From a checkpoint of a small transformer trained on Wikipedia.
Size: 4 heads of 64, MLP 896 GeGLU.
MLP neurons of a small language model. Each row is named by its layer, matrix (gate and up: input weights) and neuron, and shows model dimensions 128-223. Each number is 128 + 32 x the weight over its row's rms, rounded and kept within 0 to 255. A neuron's up and down rows have the sign that makes its largest values positive.
After each neuron's rows, "fires after" lists the tokens most often just before its 100 highest values on Wikipedia text that the model never trained on; "fires on" lists the tokens most often at its 100 highest values on Wikipedia text that the model never trained on. A number after a token or word is its count.

L4.gate178 [121 101  85 193  73  97 108 104  86 152  79  81  80 121 125 154 164 101 125 108 122 112 255 148 156 137  71 181 126 122 169 141 113 132  93 138 153  63 107  88 182 158 158 133 156  93 181 170 135 129  53  93 122 104 187  80  97 170 142 123 158 140 159  45 125 118  97  98 119 185  69 152 114 107 150  94 155 126 130 130 206 124 136 109 113 148 138 134 159 164 148 130 144 143 171 118]
L4.up178 [106 106  74 122  86 100 128  89 146 104  96 136 110 118 167 162 117 167 136 165 170  73 145  91 160 133 108 174 158 121  89 188 173 148 102 115 153  64 129 167 160 120 156 127 129  57 143 109 126 138 108 148 147 122 162 112 105 127 116 134 185 126  91  87 152 156 115 143 133 138 181  51 120  92 124 113 133  71 127 134 167 168 118 138 143 109 127 103 192 159  94 158 160 131 160 119]
fires after: " P" 17, "P" 13, " rec" 8, "p" 8, " F" 7, " p" 6
fires on: "an" 21, "op" 16, "le" 14, "og" 10, "l" 9, " pop" 6

L4.gate114 [147  39 152  94 128 151 165 112 123 131 145 115 120  99 138 128 184 161 103  86  73 165 142 120 139 111 115  98 171  89 114  76  94 147 163  42  94  87 184  82 108 128 170 136 103 147 140 131 136 175 128 133 157 128 135 146 133  99 109 137 231  97  94 160 151 136 155 151 126  64 148 127 116 172 145 101 159 141 145 121  97 101 133 179 193  92 202 119 109 107 116  69 128 172 178 124]
L4.up114 [104 112 137 151 153 150 102  97 104 126 170  92  87 151  87 162 117 125 127 110 151 100 127 133 142  80 105 119 117 125  84 121 239 144 131  70 106 123 115  73 126 120 117  75  78 111 124 156  62 141 145  94  99 148  98 102 177 115 137 118 109 199 175 132  77 187 174  87  86 160 121  98  80  95 155 110 148 101  87 135 142 118 121 125 174 181 140 121 150 179 104  82 124 134 153 140]
fires after: " comp" 18, " v" 11, " adv" 8, " ass" 8, " acc" 8
fires on: "os" 16, "oc" 11, "ign" 10, "ording" 10, "ice" 9, "ute" 5

L11.gate99 [117 126 126 199  81 159 124 137 126 108 120 140 152 124 104 108 133 121  91 134 195 139  78 116 142  91 105 109  84 132 105 138 179 157  90  82 178 103 193 150 128 146 148 108 117 104 116 117  90  68 129 114 151 172 116 136  82 126 151 109 163 152 127 130 137  85 124 112 118 165  61 142 107 101 162 174 144  79 177 116 171 150 144 105  54  90 144 109 129 103 176 159 131 121  90 147]
L11.up99 [208  85 152  85 139 151 114  92  58 179  99 118 168 147 132  94 147 173 101  81 107 145 120 106 107 115  68 103  72 139 131 138 144 141 152 143  86 171 128 133  97 141 144 137 133 116 139 149 116 108 112 110 160  58  68 151 135 149 215 176  74  97 151 144 102  86 120 129 100 138 189 116  94 162 101 132 111 159 119 142 139 102 149 128 112 202 157  85 118 144 143 168 111 113  88 116]
fires after: " " 55, "|" 6, "–" 4
fires on: "20" 28, "–" 26, "19" 23, " " 14, "#" 7

L4.gate191 [ 74 178  73 158 120  70 142 136 107 115 110 154 135  66 134 128 147 172 125  30 123  96 139  54 111 126 100  55 128 128  53  80 131  87 135 114 134 140 155 191 165 189 160  86 121 165 132 112 132 137 122 101 153 179 199 156 108 140 116 138 123 197 177 135 157 105 123 137  90 188 129 173 137 119 117 138 158 114  96 152 109 111  83 175 129 154 131 101 148 199 126  99 184 149 104 151]
L4.up191 [102 149 123 163 188 146 117  97  95  66 133  95 117 142 153 131 174 129 181 122  93 128 130  44 107 108  68 123 110 112 150 105 197 123  99 120  93 132 119 188 131 105  94 106 138 136 171 130 104 137 163 149 158  89 114 182 101 100 100 151  80 124  78 158 110  93 117 143 123 174 145 130 139 175  96 104 155 113 137 157 141 142 121 151  73 140 115 161 122  48 142 129 118  98 116 149]
fires after: " C" 24, " L" 19, " l" 12, " c" 8, "C" 6
fires on: "ate" 13, "andid" 13, "ro" 11, "io" 8, "y" 7

L2.gate192 [149 148 134 164 115 115 133  84 159 183 120 132 104  87 140 115 106 108 120 111 140  79  84  92 108 128  82  96  93 111 137 157 161  83 118 104 114   9 132 121 165 151 129 123 143 106 150 134 120 140 130 122 143 161  84 174  96 120 158 135 166 127 150 151 164 121  99 137 136 150 146 117  84 137 180 135 126 164 198 107 101 116 156 109 157  85 127 153  90 130 190  44 145 152  94 171]
L2.up192 [124  98 186 154 108 150 127  95 149 180 123 107 139 155 183  76 192  73  97 104 145 175 184 123 119  75  79 132 126 150 100 159 162 131 126 138 107 135 160  94 117  93  96 107 182 115 180 136 217  64 133  92 133 131 188 138 148 170  98 135 153 123 146 101 165 107  90 171 115 166 155 107 133 186 148  85  72 140  49 110 176  67 119 103 128 128  63  98 150  72 153  74  77 152 144 124]
fires after: " " 84, " (" 10
fires on: "19" 74, "20" 23

L5.gate856 [ 89 130 146 131 123 132 122 166 200  97 142 202 100 154 180 170 118 158  71 180 139 144 157 138 111 159  98 114 111 135  84 120 123 114 118  94 155 151 102 135 108 148 124 167 149 182 102 164  93 139 149 105 133 143  77 151 103 145 153 121 122 130 175 120  75 111  72  37  71 176 116 116 116  84 129 112  94 162 180 146  96  73 115 104 108 140 148 153 131 164 127  61 131 143 137  81]
L5.up856 [103 180  65 101  70 137 120 120  78 125 144 134 121 161 155 110 157 109 125 115 108 153 149 220  99 113  63 147 107 113  93 131 156 126 139 117 134 131 140 139 146 129 119 101 165 104 146  98  99 163 109 150 142 135 140 183 138 169 140 107 161 111  95 193 194 150 115  55 132  90 124 136  79 175 136 105 123  70 130 130  69 114 190 143 117 143 108 112 102 115  92  98 174  45 158 111]
fires after: " the" 33, " one" 17, " part" 6, "," 5
fires on: " of" 27, " all" 14, " out" 10, " first" 8, " on" 5, " top" 4

L11.gate19 [ 79 215 114 116 126  69 143 134 161 222  55 156 155 110 133 154  81 186 181 113  33 142 161 105 151 132 199 140 146 108 139 140 148 148 147 171 154 168 128 116  95  92 131 106  83 163 134 135 123 115 137 124 119 154 121 136  97 141 131 228 147 131 113  76 176 126  91  93  84 110 152 173 154 139 114 120 118 177 160  95  73 161 161  92 151 127 118 158  88  79 144 142 101 108  97 157]
L11.up19 [ 97 115 102 153 110 125 113  98 122 117 119 175 138 123 157 102 103  97 110 110 125  62  89 143 144 168 138 113 115 186 173 141 126 104 144 112 106  97 184 130  99 105 132 162 123 110 149 138  64  86 148 116  81 113 134  94 140 124  68 148 133  97 165  84 130 101  99  72 110  89  79 135 157 156 159 177 136  75 181 118 139  91 161  80 197 147 127 181 131 118 112 168 133 176 117 148]
fires after: " H" 21, ".\n\n" 13, " B" 10, " W" 10, " b" 5, "." 5
fires on: "In" 18, "y" 17, "ow" 8, "ot" 7, " in" 7

L10.gate337 [110  91 113 132 113 108 162 141 111 130 135 150  76 173 140 126 151 158 132 132 154 151 122 164  83  70 104 136  91 142 114 159  88 149  80 127 142 128 148 144  95 154  86 169  95  97 106 129 141 103  90  98 190 118 113 140 132 117 150 103 110 127 100  75 143  95 195 167 120 123  85 190  81 104  88 105  60 128 125 137 193 127 187 145 111  91 117 143 115 111 154 142 106 137 115 198]
L10.up337 [112  95 113 123 124 180  95 166 176 146 138  70 125 168 131  92  78 104 148 190 151 108 133 125 162 170 131 108 154 123 143 119 125 177 150 136  94 128  93 183 167 164 121 139  79 133  77 121 116 156 185 155 112 151  70 129  68  84  93 145  80 125  79 120 143 115 103 156 123  79 189  64 180 179 124 177 102 130 147 118 165 102 103 171 124 110 178 115 129 109 129  80  79 145 114 116]
fires after: " is" 34, " was" 19, " " 6, "\n\n" 4, "," 4, "==\n" 4
fires on: " a" 50, " an" 12, " the" 6, "=" 5, "-" 5

L5.gate185 [140 134 136 111 149 120 138 104 176 145  68 110 149 132 184 146 126 150  83 113 151 189 114  98 114  87 190 136  98 128 142 126 142 134 107 141 165 111 129 100 184 210  98 103 125 194 154 147 150 137 194  98  85 114 120 162 227 137 112  87 129 122 171 136 104  67 112 124 192 117  96 140  98  84 140 114 203 127 109 161  95 204 179 154 122 124 151 168 127  48 127  65 138 115 143 182]
L5.up185 [106 188 141 133 165  90 168 168 155 129  85  94 111  89 127 105 170 105 111  67  67 182  93 146 131 112 121 163 161 165 116  85 181 100 168  41 139 120 117 176 163  70  91 161 142 127 101 117  92 175 179 111 113  77  96 127 129 179 127 155 116 109 114 104 126 158  79 135 115 121 139 115 135 103 206  89 169 131 127 163 125 130 170 120 199 140 122  95  87 110  97 120 116 126 134 145]
fires after: " C" 27, " I" 21, " A" 9, "C" 7, "i" 5, " Cal" 4
fires on: "D" 18, "T" 17, "E" 15, "S" 15, "M" 8, "O" 7

L5.gate645 [101  97 161 109 115 186 109 113 197 176 177 142 162 173 132  60 175 126 130  77 117  97 125 179 162  69 130  57 122  93 166 169 134 160 111 140 131  76 151  47 131  77 157 109  72 104 171 123 115 181 146 129 128 159 145 112 179 131 102 150 180 125 132 151 139 137  97 151 139 136 120  94  68 176 157  84  89 130 124 151 117 169 128 139 101 141 155 128 163 113 144 160 119 104 160  98]
L5.up645 [144  97 177 128 126 106  47 101 162 167 117  96 149 186 153  51 130 119  75 148 112 111  90 104 176 109 104 103 126 155 142 118 117 162  79 176 189 139 147 133 138 169  89 151  97  62 159 110 162 172 106 158 145 167 182 127 150 104 133 172 183  98 175 153 102 130 178 175  86 126 174 105 130 130 171 139 146  91 121 142 130 139 142 137  74 152 149 116 136 140 141 148 173 167  76  99]
fires after: " comp" 20, " pr" 13, "ograp" 8, " em" 7, "ad" 7, "yl" 5
fires on: "le" 12, "h" 11, "im" 10, "an" 9, "el" 8, "p" 6

L10.gate826 [115 138 137 122 136 132 118  89  93 235 118 133 135 134 144 129  80  88 179  73  76 119 140 149 157 142 201 110 180  98 129 159 153 167 121  84 127 164 172 108 103 149  99 124 116 163 157 151 132 106 133  93 132 132 135 153 124  75 140 173  79 196  88 130 162 182 137 156 178 102 150 148  45  79 126 118 104 112  84 119  93 168 153 100 111 120 105  98 165 125 112 101 134 142 176 123]
L10.up826 [152 134 156 101 147 114 109  73 143  93 163 149 101  84 194 119 142 135 117 112 122 115 119 168 119 157 148 184  92  83 145 104 131 108 143 137  86  74 110 161 188 176 128 131 140 145 110 104 184 109 128 102 124 143 152 212 138 112  58 126 144 182 148 105 143 104 164 103 149 162  89 143 119 148 159 174 114 169 108 114  61 128 156  63 165 119 127 206 151 120 146 133 132 174  71  91]
fires after: ".\n\n" 55, " in" 9, " O" 7, " In" 6
fires on: "==" 56, " inv" 10, "cc" 7, " occ" 6, "v" 5

L3.gate389 [162 134 140 102 119 138 119 138 194  81 121 113 112  87 158 144 210  94 138 154 135 129 146  82 146 154 121 140 105 141 134 104 151  81 147  92 140 138 156 122 125 164 123 196 118 157 122 124 130 183 165 120  86 126 139 178 111  79 129 178 154 135 120  99 101  96 129 111 150 150  98 147  72 143 120 135 152 126 116 120 138  52 141 105 134 136  96 164  98  72 122 121 147 124 158 107]
L3.up389 [136 108  54  76 110 127  74 196 173  87 132  37 120 116 122 168 128 150  33 155 151 141 119 157 145  98 116 103 129  96 114 116 179  60 154  89 116 105 113  95 121 188  72 154 142 121 126 119  90  98 149 137 167 118 158 121 126 153 130 107 158 101  90 116 131  84  98  65 102 152 139 149 171 140 178  87 118 145 112 150 147 120 150 109 108 126 113 124 141 195 153 114  96 101 130 105]
fires after: " h" 30, " l" 9, " e" 7, " the" 4, " H" 4
fires on: " inc" 16, "or" 16, " had" 12, "ig" 10, "re" 10, "arg" 9

L11.gate442 [145 143 109 139 166 192 177  54 178 135  94 166 121 123 163 114 152  92 126 131  61 120 139 101 121 146  73 154 128 179  77 103 145 121 102 128 130 143 182 155 102 103 158  98 108 137 142 137  79 122  81 115 160  89  91 150  84 162  99  97 100 151 154 134  78  50  96 172 164 100  76 127 127 143 142 125 138 137 140 109 167 148 117  98 128 139 105 106 154 127 156 129 159 201 122 105]
L11.up442 [172  79 169 113  94 151 144 109 117  90  98 136 172 136 136 114 181 107 119 126  98 126 122 118  88 134  84 179 104 168 120 114 109 130  93 143 155 136  97 124 145 208 137 138  85 141 113 176 104 138 129 124 158 116 117 181 146 145 158 109 177 116 179 117 120 145  67 135 150 150 110 137 130 154 125 170 109 130 118 117 117 113 125 177 124 135  96 154 128  86 133 153 125 119 159 121]
fires after: " " 39, "–" 20, " |" 10
fires on: "19" 49, "–" 19, " " 13, "20" 8, "rom" 5

L3.gate697 [140 114 105 113 175  90 111  86 217 141 107 131 110 126 117 105 124  90 160 162 143 129 173 130 111 106  80 189 161 115 145 101 138  81 166 130 105  83 119 172 195 111 144 106 135  89 144  99  98  99 152 111 151 142 124 140 140 111 122 187 192  90 120 183 143 110  90 126 149 197 137 119 129 115 139 150 186  92 135 142 101  71 152 169  99 125  85  93 120 186  96  76 118  77 145 160]
L3.up697 [115 108 105 132 198 100 119 157 102 135 130 102 134  90 106 148 154 117 128 101 112 131 145 192  63 128 192 146  89 135  89 124 120 120 123 158 143 158 159  46 174 126 204  93 121 121 163 181 121 145 144 129 154  62 157 135 106 127 154 156 173  93 138 131 148 125 145  91 125  87 130  79 123  79 110 152 141  83 172 114 163 106 120 170 112 110  85 130 147 189  80 123 110 120 112  76]
fires after: " Ch" 29, " ex" 16, " P" 9, " Ex" 7, " ch" 6, "per" 6
fires on: "per" 20, "ines" 11, "ief" 11, "i" 10, "ina" 9, "resident" 8